From a checkpoint of a small transformer trained on Wikipedia: no biases in attention or MLP, a variant of Muon for these matrices.
MLP neurons of a small language model. Each row is named by its layer, matrix (gate and up: input weights) and neuron, and shows model dimensions 272-367. Each number is 50 + 10 x the weight over its row's rms, rounded and kept within 0 to 99. A neuron's up and down rows have the sign that makes its largest values positive.
After each neuron's rows, "fires on" lists the tokens most often at its 100 highest values on Wikipedia text that the model never trained on.

L5.gate63:57 44 49 57 60 53 27 53 48 64 50 38 52 56 41 47 75 53 50 63 39 56 55 64 53 52 51 44 40 61 56 52 45 49 42 43 47 39 52 51 73 42 59 30 66 45 51 36 61 43 59 41 45 59 45 39 53 36 55 41 52 49 66 53 51 56 43 54 63 50 47 49 39 42 32 39 71 38 76 42 49 53 61 68 60 63 36 47 75 59 33 60 51 44 45 57
L5.up63:71 45 50 54 55 49 66 57 63 46 52 61 50 57 42 54 70 42 51 51 28 44 59 41 41 56 38 46 32 67 37 52 58 50 38 53 54 57 60 51 51 43 39 49 58 46 60 55 58 36 46 41 49 44 62 53 50 67 30 46 58 69 55 53 58 38 36 35 44 52 40 54 40 45 50 27 57 53 45 31 63 71 60 46 64 58 59 41 66 48 50 39 55 46 58 47
fires on: ",", " is"

L3.gate1018:59 59 35 29 38 37 40 51 39 65 67 54 43 50 67 50 49 35 23 47 42 49 57 51 31 38 47 34 50 46 51 38 51 54 51 49 42 75 44 47 27 54 49 63 42 54 41 43 42 59 37 32 48 47 43 45 59 37 70 66 46 47 67 48 50 48 46 46 70 47 45 50 35 52 43 50 53 55 45 58 46 62 55 32 39 48 44 62 46 47 61 40 40 56 47 64
L3.up1018:64 50 54 49 55 55 36 50 63 55 63 39 35 50 53 65 66 46 48 49 65 58 72 38 29 65 32 43 41 32 52 33 36 50 63 59 80 48 48 55 46 61 46 61 42 50 48 34 72 63 60 35 49 57 60 63 51 35 44 60 53 49 66 70 55 47 66 67 55 49 38 59 48 47 50 43 48 55 46 74 36 32 52 35 54 70 43 54 41 54 74 45 55 45 58 55
fires on: "er", "in", "an", "pt", "ur", "d"

L5.gate942:61 70 54 60 57 43 52 27 46 52 54 45 65 52 41 58 78 51 52 49 51 35 66 51 48 53 32 43 45 59 59 48 46 52 45 39 39 47 52 30 54 40 64 29 61 36 52 53 45 41 55 31 33 54 46 57 32 59 54 39 34 30 57 51 46 49 61 55 41 57 40 46 51 54 57 41 17 54 56 48 40 37 42 37 70 41 56 55 62 46 49 43 50 50 55 51
L5.up942:62 53 53 62 35 45 42 43 57 49 51 44 64 49 38 32 52 55 61 44 68 52 44 40 42 42 34 56 59 54 61 46 63 65 56 52 47 49 51 69 38 46 51 40 59 34 51 48 40 41 39 35 42 58 51 49 55 54 56 71 45 44 55 65 45 41 52 65 45 37 46 68 63 50 50 41 42 37 59 48 41 41 41 36 27 46 41 48 65 44 43 34 40 62 61 45
fires on: " and", ",", " (", " to", " but"

L3.gate694:52 66 34 52 50 48 54 53 52 63 50 33 44 54 44 57 36 41 39 45 46 57 35 60 29 35 56 52 47 57 56 58 54 51 53 47 33 41 42 44 51 56 54 42 47 44 48 48 54 53 40 44 52 48 41 43 50 54 70 50 41 51 74 51 44 51 48 58 63 41 29 48 59 53 41 51 56 64 41 55 46 64 61 48 46 36 54 55 46 42 45 66 49 47 53 49
L3.up694:42 33 51 37 45 39 42 49 46 48 35 40 53 47 70 57 51 51 36 52 42 58 65 56 51 51 45 49 56 41 49 46 51 45 49 48 44 30 33 41 57 64 48 72 43 44 56 35 57 43 37 39 54 60 55 56 51 26 59 45 55 39 45 50 39 59 61 50 48 55 28 38 44 39 48 53 38 53 70 50 43 54 52 49 55 61 53 51 43 58 53 38 56 30 46 39
fires on: "ber", "z", "ra", "er", "d"

L3.gate887:46 67 45 38 49 43 44 54 42 31 40 60 66 62 58 61 61 69 62 40 39 48 54 48 52 50 52 38 39 46 46 55 58 65 28 66 60 49 43 48 28 51 42 43 54 71 49 28 33 52 38 54 40 56 50 43 41 55 61 56 37 37 46 51 69 52 61 53 49 45 54 51 54 47 43 44 63 51 49 41 54 54 44 56 41 62 58 50 42 54 44 42 45 59 44 57
L3.up887:43 48 42 52 35 59 61 50 29 35 48 61 51 57 58 59 58 50 59 58 57 27 48 50 51 56 47 51 64 39 42 63 56 68 47 45 60 50 32 43 49 62 60 46 49 45 54 32 37 53 62 49 55 31 56 58 43 46 60 47 51 41 69 47 49 42 44 48 27 55 36 37 71 54 39 57 59 52 43 59 43 52 68 42 45 54 53 31 43 58 31 29 43 53 64 46
fires on: " by", ".", "or", ":", " "

L3.gate916:53 43 58 34 44 62 50 53 61 58 72 68 48 42 37 42 55 58 66 59 43 55 40 41 52 49 64 32 36 32 41 35 63 65 35 44 50 35 61 58 58 45 66 63 44 37 35 48 52 30 44 62 45 54 46 52 41 38 91 54 62 41 50 46 43 65 58 51 45 47 66 46 54 36 30 56 62 48 46 53 54 36 52 46 60 36 56 44 66 38 45 44 46 43 46 65
L3.up916:72 40 53 54 57 51 64 68 46 55 51 43 66 51 52 60 54 52 54 52 45 45 30 52 50 47 58 44 48 56 40 58 55 48 62 53 66 56 51 37 51 25 56 58 55 53 52 59 59 44 37 50 51 69 53 44 45 52 38 36 50 43 50 46 57 49 25 41 45 60 47 46 42 27 67 56 48 53 47 35 42 69 47 49 37 53 51 50 63 56 48 52 76 51 35 36
fires on: "p", "ap", "m", "ep", "id", "oc"

L5.gate145:47 66 46 36 49 52 65 40 46 51 43 35 49 52 44 49 62 47 38 44 52 57 48 47 54 50 51 60 40 62 46 49 51 54 54 53 49 53 58 64 42 42 57 41 58 42 39 53 50 48 31 28 67 55 60 47 27 46 22 52 49 42 65 60 36 61 29 51 60 53 41 64 57 31 44 55 42 35 43 56 66 48 64 34 41 46 38 67 31 60 61 57 42 55 52 38
L5.up145:54 45 46 54 45 53 54 47 38 37 49 39 39 46 38 59 58 39 39 58 60 42 34 56 53 54 47 55 60 46 41 46 48 59 56 43 45 62 51 52 38 48 43 57 36 52 51 59 41 47 62 59 44 60 64 60 53 43 56 30 41 50 42 63 55 65 38 53 43 37 58 44 59 61 55 53 53 62 56 40 62 64 41 39 35 52 56 43 57 47 49 44 55 33 42 39
fires on: "ol", "1", "u", "ie", "unn"

L3.gate1112:48 37 52 53 52 54 35 61 56 51 67 63 36 49 56 53 40 66 33 40 44 65 46 48 53 45 54 47 43 54 38 44 41 50 40 45 57 58 56 52 38 64 67 32 39 52 49 44 44 73 42 28 49 55 65 51 79 45 60 63 55 29 35 53 39 56 55 57 21 59 51 34 49 43 59 42 44 47 51 56 67 43 34 42 54 47 52 43 61 60 63 68 34 58 34 59
L3.up1112:37 48 45 56 41 47 55 46 40 41 59 44 72 70 47 57 51 31 52 56 49 36 47 38 62 46 45 41 64 43 37 66 52 66 50 57 63 41 64 56 54 24 44 40 44 52 28 50 28 44 51 53 59 48 53 60 51 36 52 48 36 40 58 42 54 54 57 46 58 32 65 49 37 50 60 43 59 45 65 56 37 46 45 53 36 65 43 43 44 37 53 53 46 24 31 65
fires on: "s", " of", "n", "ing", "ound"

L3.gate582:38 47 64 56 54 65 40 64 54 63 57 34 48 55 59 43 39 47 26 55 31 70 43 38 36 64 61 56 44 56 67 49 60 45 54 48 53 65 44 43 54 42 46 54 55 63 58 61 50 46 54 52 50 36 47 50 52 43 44 54 42 41 51 21 33 44 42 49 32 48 47 43 44 44 52 53 45 37 67 38 55 48 58 46 54 75 48 51 60 40 59 43 31 38 59 63
L3.up582:55 47 64 62 56 36 49 42 32 52 56 70 51 47 56 41 48 47 43 42 50 58 51 57 49 51 44 31 54 53 52 56 56 40 61 55 49 42 42 35 53 33 42 71 39 63 44 62 33 33 59 37 51 43 55 43 61 49 58 44 46 35 56 42 40 75 42 66 46 43 44 44 45 46 68 50 51 23 47 48 42 55 54 42 68 38 44 56 73 60 45 63 56 61 34 47
fires on: "et", "vel", "as", "le", "and", "re"

L3.gate1098:39 51 32 32 47 62 33 30 37 46 45 71 62 43 29 41 44 56 52 50 49 50 47 36 63 29 60 33 54 49 55 41 61 64 65 61 49 47 40 26 56 29 48 41 45 67 44 46 42 56 60 47 55 54 46 52 37 60 59 65 36 53 63 58 45 45 55 58 59 59 58 57 53 62 59 39 41 45 27 55 49 64 50 49 58 37 55 57 64 69 64 45 29 50 48 46
L3.up1098:36 52 46 45 52 49 44 50 26 64 44 27 52 42 31 37 48 40 51 52 67 37 59 50 65 42 51 49 73 47 51 39 51 55 65 66 41 63 64 34 56 61 64 55 48 59 40 43 43 68 45 53 72 62 37 58 36 41 61 50 49 66 62 46 45 37 52 62 46 53 47 48 44 55 42 47 42 44 47 54 51 48 38 29 46 58 42 40 63 62 69 55 29 64 59 46
fires on: ",", " ", "″", ":", " of", "\n\n"

L3.gate206:61 38 50 54 37 44 48 39 63 49 49 48 48 52 50 45 59 34 57 57 42 31 58 58 49 41 52 31 57 37 46 55 29 57 51 57 32 61 39 66 30 41 50 51 39 55 60 40 50 49 59 38 55 50 30 56 57 44 55 45 66 58 43 62 42 40 34 54 37 51 59 67 50 51 42 54 50 49 66 63 39 56 48 46 45 52 35 66 27 51 53 55 39 50 53 79
L3.up206:44 45 42 56 50 53 59 51 37 56 44 60 42 73 48 43 54 33 59 63 38 47 69 57 50 70 50 49 67 53 58 39 53 63 45 64 49 45 33 43 49 39 49 37 62 58 36 57 39 49 48 36 59 53 51 45 51 43 67 63 27 51 48 63 48 51 45 32 34 46 40 43 51 65 64 61 43 49 57 59 45 64 47 66 33 38 57 55 39 44 44 57 59 47 56 38
fires on: "ign", "all", "eral", "ial", "re", "ative"

L3.gate511:29 37 46 53 50 61 52 52 62 50 59 57 50 40 49 56 60 53 35 53 43 27 55 50 64 41 55 37 49 58 61 60 55 58 53 63 43 52 55 47 61 50 48 23 58 62 44 27 35 52 41 32 54 57 58 59 57 52 43 43 53 40 46 58 65 54 48 56 64 45 73 57 53 57 59 44 50 39 48 40 51 54 45 74 47 39 46 54 57 47 58 62 53 51 51 48
L3.up511:51 40 47 66 59 56 50 38 60 60 47 64 37 63 48 40 74 58 60 38 64 41 53 57 43 64 48 62 40 60 48 58 41 58 60 53 45 44 46 50 65 54 65 49 54 68 51 43 61 50 52 47 37 37 50 67 38 50 55 34 55 66 53 49 53 59 53 30 54 53 53 42 49 61 41 52 44 74 41 31 54 46 62 49 39 68 49 41 52 62 34 47 44 50 44 56
fires on: "ad", "an", "-b", "b", "at", "ak"

L5.gate1439:58 39 67 64 43 67 51 63 61 35 50 40 61 65 72 54 55 36 50 59 49 50 53 73 46 58 56 54 43 51 55 40 54 40 66 39 47 45 46 47 53 67 51 59 47 61 43 50 61 57 50 57 61 42 29 29 46 53 56 44 47 55 46 46 35 41 44 41 42 65 33 43 35 52 48 55 60 49 44 59 72 68 51 49 54 48 64 34 63 36 42 41 36 35 58 29
L5.up1439:54 53 44 48 40 36 52 52 68 57 46 36 40 61 62 43 42 51 60 44 29 36 43 60 57 59 44 41 40 63 51 45 40 44 55 45 54 43 62 54 65 67 62 72 46 51 61 52 64 42 69 50 50 35 45 50 65 57 40 56 53 41 47 53 43 59 49 56 61 42 45 47 47 43 42 52 60 56 52 38 39 38 41 47 41 63 66 48 43 48 66 32 42 37 60 63
fires on: "-", "v", "|---|---|---|---", "u", "al"

L5.gate1438:38 57 62 44 45 53 43 33 50 54 71 48 53 73 49 50 46 69 58 55 63 59 56 62 38 43 52 53 61 48 44 56 54 54 47 41 47 53 56 47 35 40 63 55 48 50 68 56 51 64 45 36 46 35 62 59 37 51 64 50 37 45 42 22 53 40 59 72 62 44 55 48 55 48 63 55 43 56 54 45 56 54 52 55 45 51 55 45 51 58 67 41 58 50 30 53
L5.up1438:42 44 67 55 51 77 43 51 37 55 51 45 50 56 34 62 51 48 50 53 34 42 45 61 42 53 36 37 33 63 68 61 44 55 62 27 59 58 61 59 45 46 44 54 49 42 53 29 54 64 34 28 44 48 46 64 53 48 64 61 54 53 52 46 35 59 53 49 36 47 32 57 60 35 63 54 59 56 42 50 46 47 54 51 71 52 73 58 45 55 60 51 40 43 54 30
fires on: "ro", "ig", "ra", "l", "ph", "ru"

L5.gate215:47 56 47 68 57 69 42 46 32 50 37 53 55 46 51 60 64 38 57 53 54 39 39 29 51 48 51 49 33 46 68 53 55 67 56 61 59 77 47 63 46 41 64 25 44 32 63 34 46 37 49 45 49 39 61 66 45 34 47 49 54 59 71 55 54 56 41 41 27 47 51 54 44 47 50 34 44 43 34 50 38 72 65 52 52 32 39 71 69 58 56 61 69 52 52 50
L5.up215:42 48 45 50 47 43 68 50 53 54 44 58 55 49 30 40 50 59 64 65 36 42 47 47 45 52 40 54 40 79 52 46 58 58 49 49 37 62 57 57 63 39 49 49 26 44 44 48 40 57 45 51 53 57 47 44 41 60 55 51 58 77 64 53 46 54 33 34 36 48 55 49 53 74 55 31 67 63 60 55 53 60 60 56 44 67 61 59 48 60 49 63 59 59 53 44
fires on: ",", "ash", " of", " as", "ly", "a"

L3.gate489:55 61 52 42 45 43 51 61 57 46 62 48 34 49 63 56 49 52 57 56 53 50 50 51 41 40 39 67 25 60 56 51 47 45 55 61 50 57 62 27 47 48 57 41 38 61 59 61 44 46 44 54 51 60 54 46 47 50 50 46 45 56 50 31 70 59 36 52 57 39 55 36 43 46 44 67 57 58 30 60 62 28 55 34 55 69 55 46 53 63 48 45 56 49 54 38
L3.up489:61 61 58 46 45 53 42 57 37 48 40 57 52 46 62 62 34 63 68 59 59 41 38 38 44 35 54 50 42 45 56 41 49 59 43 46 53 48 44 56 43 55 47 53 35 39 55 55 63 41 60 30 38 34 44 55 22 52 46 47 44 68 57 52 55 55 73 71 44 48 54 64 60 53 66 53 58 48 53 48 26 50 35 41 67 57 42 68 56 38 49 58 50 39 56 46
fires on: "ing", "ed", "ating", "ri", "f", "ivers"

L3.gate991:40 74 43 61 59 55 69 64 40 48 43 35 54 62 22 48 39 47 49 44 70 45 37 59 45 42 59 44 46 67 53 51 50 64 44 50 60 56 38 50 69 52 44 51 44 56 43 43 50 46 44 41 67 59 62 41 35 65 52 42 51 41 54 39 40 37 49 43 47 29 59 33 52 51 41 44 48 44 45 36 61 51 52 64 75 49 44 41 54 59 59 54 54 55 56 47
L3.up991:55 47 52 47 52 49 55 54 41 46 44 37 47 55 51 44 59 57 55 39 37 43 47 51 57 36 46 50 42 37 48 44 62 46 48 53 33 51 46 68 51 39 36 64 50 48 55 56 49 65 38 61 55 48 77 54 17 56 49 46 43 38 56 47 51 52 69 49 47 51 52 40 46 52 59 54 62 57 48 30 42 40 52 54 36 43 58 46 52 37 54 68 45 60 57 39
fires on: "u", "ar", "ru", "ree", "ing", "ed"

L3.gate1175:39 45 52 56 55 63 33 38 52 33 37 51 56 46 66 59 56 59 57 45 54 62 36 40 54 59 54 44 38 38 62 49 68 62 35 40 45 44 50 47 44 39 48 35 62 44 64 34 46 46 45 45 57 29 50 57 57 49 61 52 35 56 42 35 51 41 56 46 49 41 38 58 52 42 47 49 35 77 45 57 53 55 51 43 37 56 57 30 40 53 57 42 47 44 46 66
L3.up1175:57 60 49 58 44 45 55 48 59 30 61 55 52 46 44 48 50 48 46 57 50 31 48 42 31 37 40 53 43 41 48 55 42 57 63 47 43 63 49 52 61 57 48 35 55 36 56 53 41 38 54 39 57 45 50 55 56 39 69 41 40 71 45 45 40 53 49 55 65 54 50 51 53 38 28 59 56 56 40 54 56 48 51 41 27 43 52 48 61 62 50 53 41 62 49 52
fires on: " by", "er", "ician", " company", ":", "ack"

L3.gate422:51 50 41 58 41 41 57 57 52 42 41 48 55 48 58 39 49 48 39 43 48 23 32 56 50 36 68 39 53 42 46 42 57 46 46 54 51 57 33 52 36 55 59 48 62 50 50 42 47 66 47 66 58 50 47 62 60 41 53 64 41 52 52 37 49 48 42 57 63 39 54 61 70 56 50 42 62 52 61 50 45 41 35 41 40 36 31 56 52 37 48 46 60 42 63 58
L3.up422:57 25 66 55 41 53 53 39 33 25 36 52 28 41 59 64 48 45 44 58 50 62 42 64 56 43 54 51 54 57 46 41 49 51 58 51 33 54 50 79 48 75 50 47 47 24 43 67 57 62 57 67 34 38 38 38 56 46 50 53 65 50 51 33 57 52 58 48 66 62 64 54 42 54 59 62 51 52 43 37 36 48 58 64 59 54 48 59 55 44 43 55 64 54 36 54
fires on: "ed", "ing", "h", " sc", " played", "k"

L5.gate392:40 43 47 53 62 33 42 42 63 42 49 39 55 60 60 48 46 35 57 26 49 52 41 50 34 39 44 37 51 50 55 53 40 67 51 59 48 51 35 61 39 51 52 59 59 56 50 37 47 62 36 50 47 54 44 58 57 52 47 67 79 56 44 41 61 42 24 40 61 55 42 54 48 58 62 53 32 68 56 41 54 46 40 29 49 49 31 72 57 41 26 61 59 35 37 39
L5.up392:52 46 60 61 41 44 42 54 42 41 58 49 41 36 55 44 55 55 43 32 51 51 48 32 52 48 40 49 54 46 36 43 36 51 54 61 31 51 70 55 33 60 43 53 25 52 60 50 46 56 30 78 60 65 42 50 52 55 57 39 56 32 58 63 66 32 49 47 55 42 45 42 48 56 64 50 46 52 53 55 46 42 47 60 51 56 63 66 57 34 36 50 29 53 31 50
fires on: "ri", "ud", "g", " col", "C", "ig"

L3.gate1340:53 58 59 59 53 62 31 47 50 38 54 57 45 43 61 39 64 46 60 57 43 62 53 41 49 49 76 49 62 70 52 32 54 55 54 55 44 55 51 60 31 38 44 48 46 52 61 42 52 45 38 39 40 67 49 58 53 47 48 28 43 48 52 58 38 50 32 46 39 50 62 57 51 65 62 56 67 58 37 50 39 43 35 75 59 56 37 50 50 54 45 51 61 60 58 46
L3.up1340:39 60 58 64 61 65 50 56 49 42 44 56 44 45 41 29 51 25 60 56 27 46 47 53 36 60 54 40 59 62 39 51 44 39 61 62 60 52 50 63 39 53 48 36 45 43 36 55 49 45 68 49 55 53 44 52 31 64 49 47 53 70 35 55 48 63 35 56 48 55 44 52 51 59 56 54 69 61 48 43 47 50 51 47 56 45 46 61 51 47 51 42 49 52 57 58
fires on: "ok", "it", "ilm", "n", "in"

L3.gate1467:61 54 36 45 56 55 59 48 53 60 60 43 66 52 68 62 30 59 46 51 43 54 36 60 55 40 47 43 48 41 60 70 50 59 46 59 36 46 45 47 59 54 60 42 42 43 44 40 45 50 43 58 48 53 40 65 42 48 53 49 46 42 55 59 51 57 65 53 47 57 49 59 63 52 31 37 48 59 49 39 36 62 37 50 57 64 46 25 42 44 52 51 48 44 53 47
L3.up1467:46 45 45 49 57 43 37 63 28 59 45 74 55 53 70 46 60 45 39 57 51 58 42 53 48 44 55 47 48 40 54 50 58 36 42 49 60 53 38 49 47 35 38 67 38 52 63 53 43 47 35 50 41 51 49 41 48 56 29 72 68 57 50 55 35 31 63 45 44 36 37 52 50 50 68 50 60 69 57 53 56 51 48 45 60 53 56 36 52 54 64 27 39 61 59 57
fires on: "le", "b", "p", "k", "ch"

L5.gate147:52 58 56 61 63 51 49 46 48 62 62 63 52 48 31 61 42 62 40 72 54 45 29 62 36 51 48 29 43 39 42 30 68 64 53 31 50 64 64 42 56 65 43 55 58 56 53 65 64 47 69 54 47 64 37 41 48 57 35 65 41 64 59 67 54 61 40 69 47 38 58 54 41 53 55 44 37 70 51 43 53 47 65 52 47 56 53 33 61 51 66 54 54 37 40 57
L5.up147:45 38 55 44 66 61 57 55 43 51 47 56 47 60 49 26 41 41 28 60 49 31 50 52 35 53 45 35 68 52 33 46 49 62 60 41 55 36 57 56 55 59 46 66 43 57 35 61 61 53 70 54 43 64 32 63 52 52 51 67 54 38 55 53 51 35 43 35 41 52 56 58 57 50 49 50 54 45 60 46 55 50 61 35 56 66 64 25 51 61 49 55 60 57 50 72
fires on: "in", "al", " contin", "u", "ol", "ru"

L5.gate76:23 38 65 46 57 38 39 46 40 35 67 60 56 42 65 48 45 67 63 36 53 53 68 24 70 32 58 48 49 36 48 43 40 47 33 57 59 51 58 62 58 63 56 42 38 43 60 34 53 61 66 61 67 52 40 42 55 52 62 42 46 47 46 55 54 38 40 51 39 46 59 41 47 52 33 36 32 57 56 41 54 52 51 32 46 51 34 45 63 33 52 37 29 49 56 63
L5.up76:58 37 56 47 68 43 58 53 67 43 62 63 49 54 57 52 37 52 75 55 44 41 50 52 60 53 38 49 60 57 40 54 47 36 52 44 46 62 41 40 35 64 50 41 46 64 56 45 63 44 54 51 48 52 54 42 54 66 44 57 53 38 43 53 37 59 35 61 46 51 31 36 56 51 25 54 40 53 48 56 73 44 48 51 36 52 57 42 36 49 52 59 41 63 56 55
fires on: "–", "20", " /"

L5.gate182:56 39 52 51 35 37 42 53 33 49 56 59 45 32 52 51 58 43 51 46 49 38 74 62 59 53 51 58 42 55 35 38 54 39 54 51 42 52 50 66 48 45 47 37 34 38 36 54 55 40 69 43 36 49 75 33 43 33 66 44 54 50 44 39 54 55 43 44 49 51 46 64 50 31 53 67 51 55 33 52 40 63 69 39 50 64 30 54 50 66 40 53 54 49 44 48
L5.up182:54 62 59 59 43 55 49 45 48 53 52 55 50 67 44 41 58 47 53 51 36 51 46 38 41 49 37 41 48 39 44 63 56 52 67 60 55 50 62 44 42 43 55 47 58 67 28 53 42 53 61 44 50 51 42 40 54 44 34 33 42 56 62 34 57 48 48 63 29 22 52 56 62 42 51 43 50 44 63 56 56 29 53 46 34 67 56 45 45 53 44 64 37 59 43 66
fires on: " their", "ents", " them", " to", "s"

L3.gate732:40 39 55 64 52 33 51 36 53 55 53 48 36 40 55 43 56 54 62 42 60 59 50 65 68 41 52 60 42 48 49 75 37 53 64 53 59 31 73 48 42 50 60 44 34 37 59 57 44 45 40 61 57 55 51 50 59 50 51 47 36 56 54 47 45 39 69 44 50 49 39 49 38 41 60 48 36 64 43 64 38 50 49 25 43 65 51 57 42 58 58 55 63 59 33 51
L3.up732:43 38 52 46 54 47 52 50 48 50 62 23 38 43 41 57 43 49 68 50 59 57 52 44 36 59 48 27 61 45 63 56 44 72 62 43 48 48 50 49 49 56 68 48 45 51 53 47 64 47 38 36 68 63 51 51 49 35 50 60 44 60 59 49 46 50 54 60 49 43 44 53 38 47 66 50 45 34 48 38 45 55 54 45 50 46 44 60 59 54 44 53 42 47 61 71
fires on: "l", "ro", "y", "b", "ul", "f"

L5.gate878:44 57 28 51 31 36 59 58 57 64 59 53 49 32 56 46 52 62 50 62 54 50 44 46 41 46 58 45 53 45 49 59 45 57 46 38 50 45 46 45 47 54 58 50 54 59 59 49 59 39 64 59 51 48 44 54 39 58 51 37 49 55 65 33 60 44 54 51 46 39 40 41 50 50 35 34 31 45 41 56 54 56 25 30 45 36 46 45 54 28 53 49 44 54 52 37
L5.up878:49 44 64 33 49 38 41 58 74 66 56 43 57 53 49 49 50 49 47 38 44 60 30 46 45 50 57 67 61 45 69 71 53 38 59 63 45 45 40 25 33 41 51 46 64 49 43 26 62 52 62 37 56 52 55 50 38 46 51 37 53 67 54 60 57 61 48 66 44 54 63 29 33 75 49 36 50 63 54 52 50 36 57 49 53 60 55 45 56 65 59 57 48 46 43 50
fires on: " one", " known", " used", "ed", "her", "w"

L3.gate112:47 33 34 29 58 50 51 53 50 45 53 50 45 37 45 33 42 53 38 42 56 68 28 50 48 42 45 49 45 34 56 43 42 43 53 62 53 44 58 58 59 47 36 37 43 67 44 51 46 49 55 56 65 67 60 45 39 40 37 51 39 48 57 51 58 39 50 56 46 42 48 46 66 69 53 52 43 53 36 28 48 57 57 27 49 36 67 60 74 53 43 41 60 63 42 50
L3.up112:48 48 62 38 51 38 47 40 50 52 47 66 59 52 47 47 69 54 58 50 56 45 24 64 49 44 57 56 63 40 27 52 42 47 67 56 43 34 64 63 63 33 50 52 51 53 48 20 44 52 31 37 57 43 46 57 47 37 51 54 53 60 59 38 28 28 63 36 50 40 45 52 44 53 35 54 66 62 50 67 61 56 48 54 30 48 37 35 52 60 46 47 57 52 65 43
fires on: " |", ":", "ly", "om", " ", "ro"

L3.gate63:41 39 44 25 40 55 50 59 59 34 61 46 45 42 54 60 53 58 44 54 60 48 48 45 52 42 59 44 60 48 39 60 41 44 73 48 52 62 62 42 58 51 70 59 46 60 56 49 49 42 50 42 57 62 41 56 55 43 76 65 52 51 47 61 62 39 47 40 74 56 78 57 46 44 55 54 66 56 52 53 56 56 49 61 51 53 35 45 64 51 40 41 29 52 30 57
L3.up63:44 35 51 53 57 67 60 60 49 49 54 46 46 52 64 60 41 41 46 43 55 54 46 38 50 50 34 58 55 51 44 46 39 57 61 43 37 50 51 55 49 50 50 50 73 62 54 51 63 31 64 39 44 65 48 61 62 53 42 51 56 54 55 69 67 37 33 45 55 41 51 57 35 57 49 50 69 47 51 39 56 53 46 49 49 35 36 67 66 35 59 30 54 45 38 33
fires on: "f", "ton", "amp", "w", "b"

L5.gate1053:55 46 48 43 65 51 52 56 61 46 72 43 48 75 33 52 51 54 62 50 67 47 47 29 44 46 53 38 54 52 44 48 47 57 45 40 37 50 71 35 71 46 45 32 56 64 43 61 41 39 53 63 55 48 57 50 37 42 51 60 43 61 63 50 33 50 59 59 42 47 53 27 50 48 38 46 46 52 47 62 58 48 53 55 54 45 40 61 36 63 51 62 52 56 48 61
L5.up1053:39 57 74 43 44 49 49 41 54 41 47 49 45 61 56 40 59 58 50 49 46 53 47 35 43 20 64 64 40 24 33 77 50 59 34 67 60 57 47 53 50 39 42 51 36 56 55 58 63 47 46 27 25 40 46 40 39 78 43 62 55 59 60 51 51 38 38 68 41 38 54 43 62 57 62 47 50 61 52 44 52 40 44 55 38 67 50 50 43 44 64 62 47 54 59 59
fires on: "ed", " of", "s", "ing", " /", "erg"

L3.gate1462:65 51 43 55 46 59 51 49 64 42 52 60 48 37 56 48 48 53 43 38 58 66 54 44 57 36 36 56 59 69 61 46 42 64 51 63 43 58 63 57 59 44 49 56 44 65 53 42 36 40 57 36 52 46 48 52 42 46 59 65 49 62 53 56 47 61 44 51 42 66 36 55 38 40 19 53 56 42 46 43 56 42 62 40 61 57 58 60 52 38 58 39 26 47 39 48
L3.up1462:41 39 53 57 49 50 62 51 43 68 46 48 61 55 53 43 58 56 56 65 57 51 50 52 53 48 61 54 59 63 36 46 44 32 59 56 53 68 50 63 43 70 51 53 33 42 58 69 60 41 58 63 51 37 45 58 54 55 40 59 35 59 43 52 56 52 51 48 39 39 45 37 47 26 36 53 37 51 42 65 59 47 46 22 41 39 51 59 53 44 56 56 45 58 49 44
fires on: ":", "@", "at", " |", "and", "ists"

L3.gate915:49 51 57 64 32 64 46 49 49 46 44 43 64 42 60 46 52 36 41 58 37 29 54 42 69 44 56 57 59 63 60 46 54 52 56 49 45 54 35 47 40 22 64 29 42 26 44 39 69 59 60 55 58 56 45 55 51 50 53 61 55 50 50 57 60 55 51 52 50 47 42 63 56 44 54 46 38 61 52 37 72 48 41 46 54 54 35 40 34 36 51 51 50 64 49 52
L3.up915:43 49 63 55 53 44 48 46 48 50 37 70 44 42 76 67 46 51 82 55 57 44 43 37 54 29 59 49 44 46 48 38 63 58 34 56 28 48 55 56 67 54 54 54 34 52 42 55 61 50 59 31 38 53 72 44 42 60 34 44 43 56 51 34 57 66 35 45 50 44 60 46 36 52 58 66 47 69 65 62 59 53 63 48 47 48 76 43 55 44 62 53 70 47 39 50
fires on: "ing", "ation", "ition", "ed", "ad", "mer"